config.toml
activation = "swiglu"
norm = "rmsnorm"
norm_place = "pre"
parallel_block = false
decay_fraction = 0.646
MLP neurons of a small language model. Each row is named by its layer, matrix (gate and up: input weights) and neuron, and shows model dimensions 32-159. Each number is 200 + 40 x the weight over its row's rms, rounded and kept within 0 to 999. A neuron's up and down rows have the sign that makes its largest values positive.
Before each neuron's rows, "fires in" lists the words (lower case) most often at its 100 highest values on Wikipedia text that the model never trained on. A number after a token or word is its count.

fires in: "population" 14, "some" 14, "people" 10, "tom" 8, "popular" 6, "pop" 4
L3.gate290,251,223,186,154,120,267,218,227,158,118,160,215,243,172,265,224,244,184,235,190,229,192,162,196,174,186,217,219,225,206,228,187,241,217,189,173,225,259,206,190,213,200,229,204,199,190,160,198,218,173,169,210,108,125,204,183,166,177,202,213,166,203,205,153,139,179,247,131,173,135,159,152,250,213,253,195,159,178,202,258,189,259,181,147,223,156,173,288,202,228,196,250,265,163,209,158,185,192,245,229,218,188,198,230,184,256,190,164,248,127,231,169,222,195,262,241,217,196,175,198,241,186,182,122,197,132,175,168
L3.up290,143,217,227,185,188,140,165,194,276,246,161,233,195,163,215,254,215,140,184,176,206,217,236,157,250,233,116,224,144,163,171,219,202,177,221,134,211,210,217,237,255,192,270,238,97,181,255,212,213,229,190,138,233,302,259,252,151,190,226,182,232,227,199,227,268,157,155,179,246,209,112,241,144,176,194,226,244,214,239,159,276,163,173,172,199,155,185,226,189,246,96,223,176,189,172,239,189,209,140,230,152,129,209,166,225,234,199,249,187,183,226,212,183,251,182,253,236,215,214,173,260,195,155,165,267,213,221,173

fires in: "during" 42, "after" 26, "the" 13
L5.gate227,201,177,261,135,199,190,149,212,246,159,310,182,73,253,184,167,198,184,162,181,101,234,190,263,199,171,173,163,197,215,135,204,231,197,222,221,197,190,200,197,205,254,255,293,270,152,256,167,173,148,224,249,262,175,229,210,225,222,241,157,204,172,204,234,219,228,245,162,191,200,267,234,231,230,250,195,234,133,188,241,163,264,146,191,209,164,232,180,259,216,215,176,266,173,188,189,88,286,177,211,150,243,142,130,204,174,213,176,218,181,164,117,280,178,205,204,203,189,147,168,191,247,191,211,233,219,253,150
L5.up227,170,141,231,120,123,217,266,188,198,219,201,181,204,173,174,194,213,226,210,224,192,143,183,187,166,247,108,264,130,190,219,210,194,139,194,211,138,287,228,130,157,205,202,229,283,241,215,206,242,195,213,216,217,166,208,207,170,268,137,233,222,225,164,245,192,263,241,130,228,230,178,214,218,230,199,214,228,278,184,244,174,185,139,214,208,159,217,196,282,246,264,109,230,205,225,231,218,229,209,240,251,226,229,196,203,257,202,200,155,240,190,223,156,262,250,213,159,193,107,125,150,187,206,115,223,126,211,195

fires in: "music" 24, "before" 13, "actress" 5, "josé" 5, "criticisms" 4
L3.gate313,210,233,196,125,191,165,247,184,217,215,241,194,220,230,219,181,251,186,190,163,147,288,233,210,170,227,211,179,241,175,202,94,172,183,210,213,219,305,182,188,174,154,199,215,216,255,228,224,220,189,150,201,169,155,214,237,189,203,139,184,205,189,199,195,185,154,226,235,205,233,207,208,175,166,176,172,177,190,228,184,138,163,213,245,190,239,204,159,165,166,162,167,179,218,255,230,206,197,137,275,190,269,176,275,166,161,250,156,148,201,207,174,219,181,170,203,100,161,163,205,192,264,215,200,244,96,226,243
L3.up313,189,279,148,227,229,152,209,201,214,282,184,149,186,155,192,189,215,189,252,230,213,216,208,125,151,171,130,139,184,180,226,135,207,156,167,208,268,237,210,185,283,150,156,287,207,166,183,194,171,205,138,194,251,159,170,249,218,230,144,190,285,113,221,248,227,187,186,201,178,140,246,253,233,246,145,185,229,202,168,104,157,184,249,138,217,241,176,132,213,243,152,190,173,222,179,242,189,242,228,159,270,222,214,123,146,229,184,235,196,243,209,146,133,214,203,252,190,221,154,183,200,221,145,251,203,213,270,231

fires in: "more" 17, "has" 13, "less" 11, "via" 8, "chain" 6, "media" 5
L3.gate182,142,358,217,218,187,228,139,115,232,179,294,259,223,239,169,214,169,241,248,163,188,154,196,184,249,253,214,188,155,185,268,226,197,153,259,195,212,176,185,193,233,261,178,238,193,229,233,226,180,229,250,181,204,217,216,212,212,97,181,138,268,193,227,190,241,248,166,218,187,247,244,170,154,198,251,285,257,285,185,194,209,211,199,205,192,179,190,182,128,186,190,274,203,208,183,175,200,193,246,224,101,103,166,206,217,251,186,223,193,225,246,190,193,173,177,226,256,133,255,190,270,168,220,183,146,217,162,200
L3.up182,147,243,206,166,178,206,241,201,185,195,173,279,235,236,195,219,172,253,166,179,210,213,200,230,230,203,208,197,230,216,260,203,192,177,253,182,220,252,228,136,208,142,202,164,223,174,173,253,156,209,208,199,122,221,253,174,244,159,220,182,228,186,143,215,246,203,238,176,100,153,232,249,197,182,163,253,245,249,224,182,124,250,245,115,248,264,118,168,89,210,241,209,225,201,145,212,181,205,207,212,172,173,155,162,214,186,208,219,266,236,258,182,192,208,208,143,195,200,202,197,258,239,231,177,126,150,153,234

fires in: "during" 33, "details" 7, "described" 5, "detailed" 4, "design" 4
L3.gate226,166,258,180,212,121,213,187,200,239,194,242,148,215,104,234,245,162,128,287,219,236,185,254,186,148,182,214,220,214,252,153,200,192,236,232,169,191,94,160,159,252,163,298,207,189,152,165,147,246,168,234,131,194,147,126,158,213,187,287,173,261,156,154,254,246,202,219,114,134,163,152,195,219,218,242,242,156,170,182,246,197,175,230,221,179,194,167,159,143,180,182,219,210,230,135,158,152,230,159,201,215,224,180,84,219,220,231,213,180,192,182,152,258,253,161,240,209,210,162,163,230,153,257,183,207,216,200,168
L3.up226,158,205,266,138,157,158,203,157,191,121,197,150,130,167,224,215,248,242,143,189,248,165,152,202,204,201,183,175,188,257,204,201,211,172,222,171,158,163,185,169,184,263,172,197,155,288,243,212,161,245,174,152,214,149,163,266,222,244,248,240,245,195,137,188,251,234,190,161,234,194,285,225,262,186,195,244,226,238,194,175,129,217,196,199,174,224,103,246,226,219,210,123,204,220,150,191,243,212,180,240,128,222,295,215,217,209,214,101,227,263,243,197,217,237,216,249,236,256,229,213,255,164,209,258,208,172,232,100

fires in: "from" 100
L2.gate380,165,168,197,204,141,205,208,183,191,182,270,200,268,162,160,167,239,99,257,171,238,207,240,262,236,186,226,185,171,208,236,203,200,188,193,210,175,200,205,158,211,160,198,282,118,178,247,150,178,156,117,229,199,207,162,252,238,199,225,139,201,215,206,180,153,185,241,195,237,178,197,151,189,223,247,165,157,229,217,236,126,220,193,179,124,161,252,217,158,236,240,209,211,201,185,141,202,195,183,114,172,225,229,139,172,188,235,246,107,187,174,135,172,189,134,204,232,160,172,148,209,152,137,297,293,296,203,228
L2.up380,154,210,185,196,211,240,199,260,144,211,155,238,197,196,214,279,165,257,269,254,173,248,190,151,217,213,201,174,222,228,229,175,162,235,169,191,177,239,154,131,177,205,197,177,230,178,239,218,169,235,199,197,200,161,204,165,217,260,196,171,199,237,187,136,153,167,219,173,265,209,209,174,144,264,217,213,212,194,145,100,196,268,183,183,203,149,237,228,260,200,229,169,178,248,208,154,292,261,241,195,202,208,241,211,208,230,170,201,209,170,213,150,176,188,234,206,174,241,205,223,216,187,175,231,218,248,151,214

fires in: "been" 24, "being" 18, "began" 13, "be" 12, "before" 11
L2.gate79,198,213,235,240,295,208,188,194,266,190,227,174,218,222,251,192,185,187,192,270,202,229,175,220,203,227,163,200,283,270,132,276,188,193,170,201,182,212,172,188,107,253,273,229,148,125,230,252,246,173,128,192,214,219,217,209,175,156,163,187,135,262,227,186,134,193,227,230,233,231,121,222,194,199,159,191,250,261,171,175,244,180,230,197,177,247,209,221,237,234,238,168,210,250,183,137,220,283,174,209,193,176,258,202,178,225,145,219,204,175,40,174,238,249,228,200,188,214,249,166,157,199,177,254,202,236,199,263
L2.up79,204,239,232,203,290,202,179,178,212,265,243,243,211,238,222,154,200,125,230,222,186,198,186,205,174,255,183,168,259,197,164,232,218,178,162,225,269,202,192,183,114,269,223,249,172,118,183,221,229,150,229,209,210,172,154,175,183,169,95,190,153,234,211,203,110,229,210,266,259,222,123,184,221,210,153,229,226,231,213,181,249,188,192,142,196,198,222,196,235,256,247,205,224,241,229,181,221,307,144,229,203,132,281,210,175,214,164,196,241,208,118,183,207,228,268,174,201,191,272,202,78,164,209,203,188,234,218,248

fires in: "company" 31, "germany" 9, "many" 9, "contemporary" 5, "cowley" 4
L2.gate335,216,232,110,185,140,232,154,192,273,249,192,207,199,204,165,109,223,214,218,123,152,234,226,190,245,187,174,167,141,191,233,154,191,289,250,124,156,174,198,118,200,182,199,242,206,234,207,181,225,195,205,139,225,245,214,225,239,168,257,253,114,178,137,177,221,180,249,129,205,186,158,210,191,158,140,198,209,149,200,238,171,209,265,175,162,213,163,178,224,231,160,166,203,204,193,180,237,206,252,154,139,181,237,133,222,167,218,167,169,201,186,172,186,224,170,250,261,155,136,177,149,170,140,268,190,280,216,189
L2.up335,203,230,165,252,195,189,127,229,174,244,268,176,196,251,166,194,229,198,245,134,95,216,213,177,205,139,262,204,191,180,274,178,208,255,159,113,213,166,234,117,194,173,238,210,141,212,254,217,157,218,213,162,265,279,198,200,192,230,272,211,172,242,221,172,171,161,186,135,208,210,165,271,199,211,127,235,186,155,151,269,204,181,228,169,105,211,248,237,178,202,133,189,227,217,184,176,246,247,203,275,165,240,197,240,183,177,183,182,280,208,164,207,174,224,197,178,198,152,160,177,198,208,245,212,132,197,176,208

fires in: "population" 11, "people" 10, "loop" 10, "police" 9, "popular" 5, "appearances" 5
L3.gate124,207,193,206,274,257,142,243,201,131,235,142,255,178,203,192,248,218,167,169,304,191,144,200,154,213,166,225,166,272,247,139,185,215,236,219,225,184,209,176,187,213,96,291,184,227,128,269,167,204,312,209,226,191,237,131,223,200,222,162,225,172,187,336,221,154,214,172,202,179,237,217,222,240,150,181,217,193,216,168,145,250,221,138,240,154,203,199,244,218,249,233,231,228,173,282,143,280,237,200,209,200,225,212,228,179,233,170,165,197,197,174,194,215,195,174,225,235,207,225,200,260,168,233,148,200,93,226,182
L3.up124,251,248,224,207,211,228,183,212,192,149,225,154,201,107,199,185,186,222,214,216,175,148,207,205,189,240,161,260,203,118,192,190,160,279,145,155,251,293,171,173,194,212,274,218,162,215,193,271,194,229,195,240,171,216,233,205,218,190,271,155,233,165,178,233,274,240,204,162,180,220,182,239,203,195,183,218,155,264,225,177,159,170,213,252,145,185,256,272,220,182,221,198,145,196,228,144,237,262,220,228,187,226,200,124,257,180,226,122,254,241,261,199,199,210,216,190,214,184,195,171,217,245,226,206,221,81,251,235

fires in: "9" 33, "8" 11, "lightweight" 5, "96" 4
L2.gate201,204,200,283,148,156,147,195,207,200,235,236,242,200,187,167,244,191,192,215,232,95,266,194,209,238,139,217,188,278,260,240,198,190,178,153,195,194,191,258,226,190,212,158,193,279,212,151,212,200,207,225,196,238,219,210,210,175,140,212,122,206,193,222,266,262,149,198,236,128,229,209,199,197,184,197,183,264,199,164,187,203,101,241,183,169,185,159,169,220,205,222,227,238,200,143,188,120,229,256,157,195,252,168,224,128,223,183,248,170,173,122,169,178,229,226,235,195,185,156,286,239,174,121,200,206,188,195,192
L2.up201,263,219,222,224,125,150,224,262,174,232,194,267,231,178,115,164,214,200,166,226,164,294,187,287,243,209,214,159,267,211,262,255,184,225,152,196,181,234,271,225,157,168,192,223,293,203,162,208,225,175,181,208,214,238,196,205,162,174,207,154,236,259,198,242,203,207,287,261,155,210,183,265,211,176,166,182,255,177,148,194,170,179,224,200,238,197,179,193,214,198,191,231,239,224,179,226,138,275,256,108,200,180,222,163,152,222,167,254,184,165,178,202,175,244,143,256,190,202,200,190,251,153,172,130,116,197,237,218

fires in: "being" 19, "and" 14, "before" 14, "be" 10, "began" 4
L7.gate442,215,151,270,134,188,206,241,237,263,118,189,141,181,185,153,230,171,223,175,196,205,186,133,162,230,166,172,216,203,171,250,176,206,197,212,148,250,260,154,163,158,240,200,223,202,148,189,212,201,185,218,199,201,176,210,205,197,165,263,230,194,206,160,165,253,213,212,262,243,259,197,105,190,175,186,193,233,205,269,218,215,208,184,219,195,223,149,161,170,147,242,263,169,226,197,157,185,201,210,265,204,177,217,111,208,158,160,271,171,226,161,109,264,290,241,141,215,183,252,183,182,157,194,218,170,185,225,222
L7.up442,170,213,134,208,239,262,195,247,172,277,215,205,157,161,185,195,181,232,226,273,190,182,176,215,269,259,305,167,199,167,178,223,165,213,181,255,174,272,240,284,251,99,240,197,158,259,235,199,101,193,188,198,190,125,205,152,249,222,227,203,141,183,174,151,139,208,276,233,235,184,231,221,151,167,229,234,156,214,121,176,198,202,182,114,128,186,209,177,177,106,221,201,188,190,196,188,159,203,175,173,250,170,207,196,168,264,194,58,240,192,176,239,243,246,150,193,225,224,267,217,188,131,229,213,179,261,144,151

fires in: "between" 31, "been" 17, "both" 6, "taken" 5, "be" 5
L5.gate451,161,190,199,144,216,245,245,312,242,184,161,153,238,206,207,196,243,142,146,166,148,206,193,204,190,216,147,226,258,223,191,315,158,220,225,213,216,209,200,275,218,181,213,288,156,193,199,230,244,156,199,185,188,221,238,228,194,263,240,175,224,253,203,208,200,171,230,219,181,221,251,119,233,150,212,229,201,180,275,220,185,182,198,229,182,95,238,98,224,142,266,181,172,283,160,139,136,270,193,184,223,169,304,174,124,151,173,199,224,227,218,229,235,242,263,205,228,140,191,193,264,213,219,228,182,105,214,249
L5.up451,244,232,236,185,280,206,172,220,212,208,208,153,209,203,195,209,197,161,183,230,170,171,234,183,222,246,240,190,141,278,160,188,156,233,203,244,235,170,255,136,223,208,226,259,214,192,165,186,187,240,194,154,173,209,176,267,119,139,145,205,115,215,170,199,205,182,174,241,217,263,178,149,155,206,199,218,244,184,214,174,303,194,257,229,201,242,235,150,178,160,160,170,101,197,232,155,225,164,120,175,183,142,180,211,167,237,148,119,205,182,179,116,330,146,237,261,225,188,216,268,223,155,231,146,227,242,169,152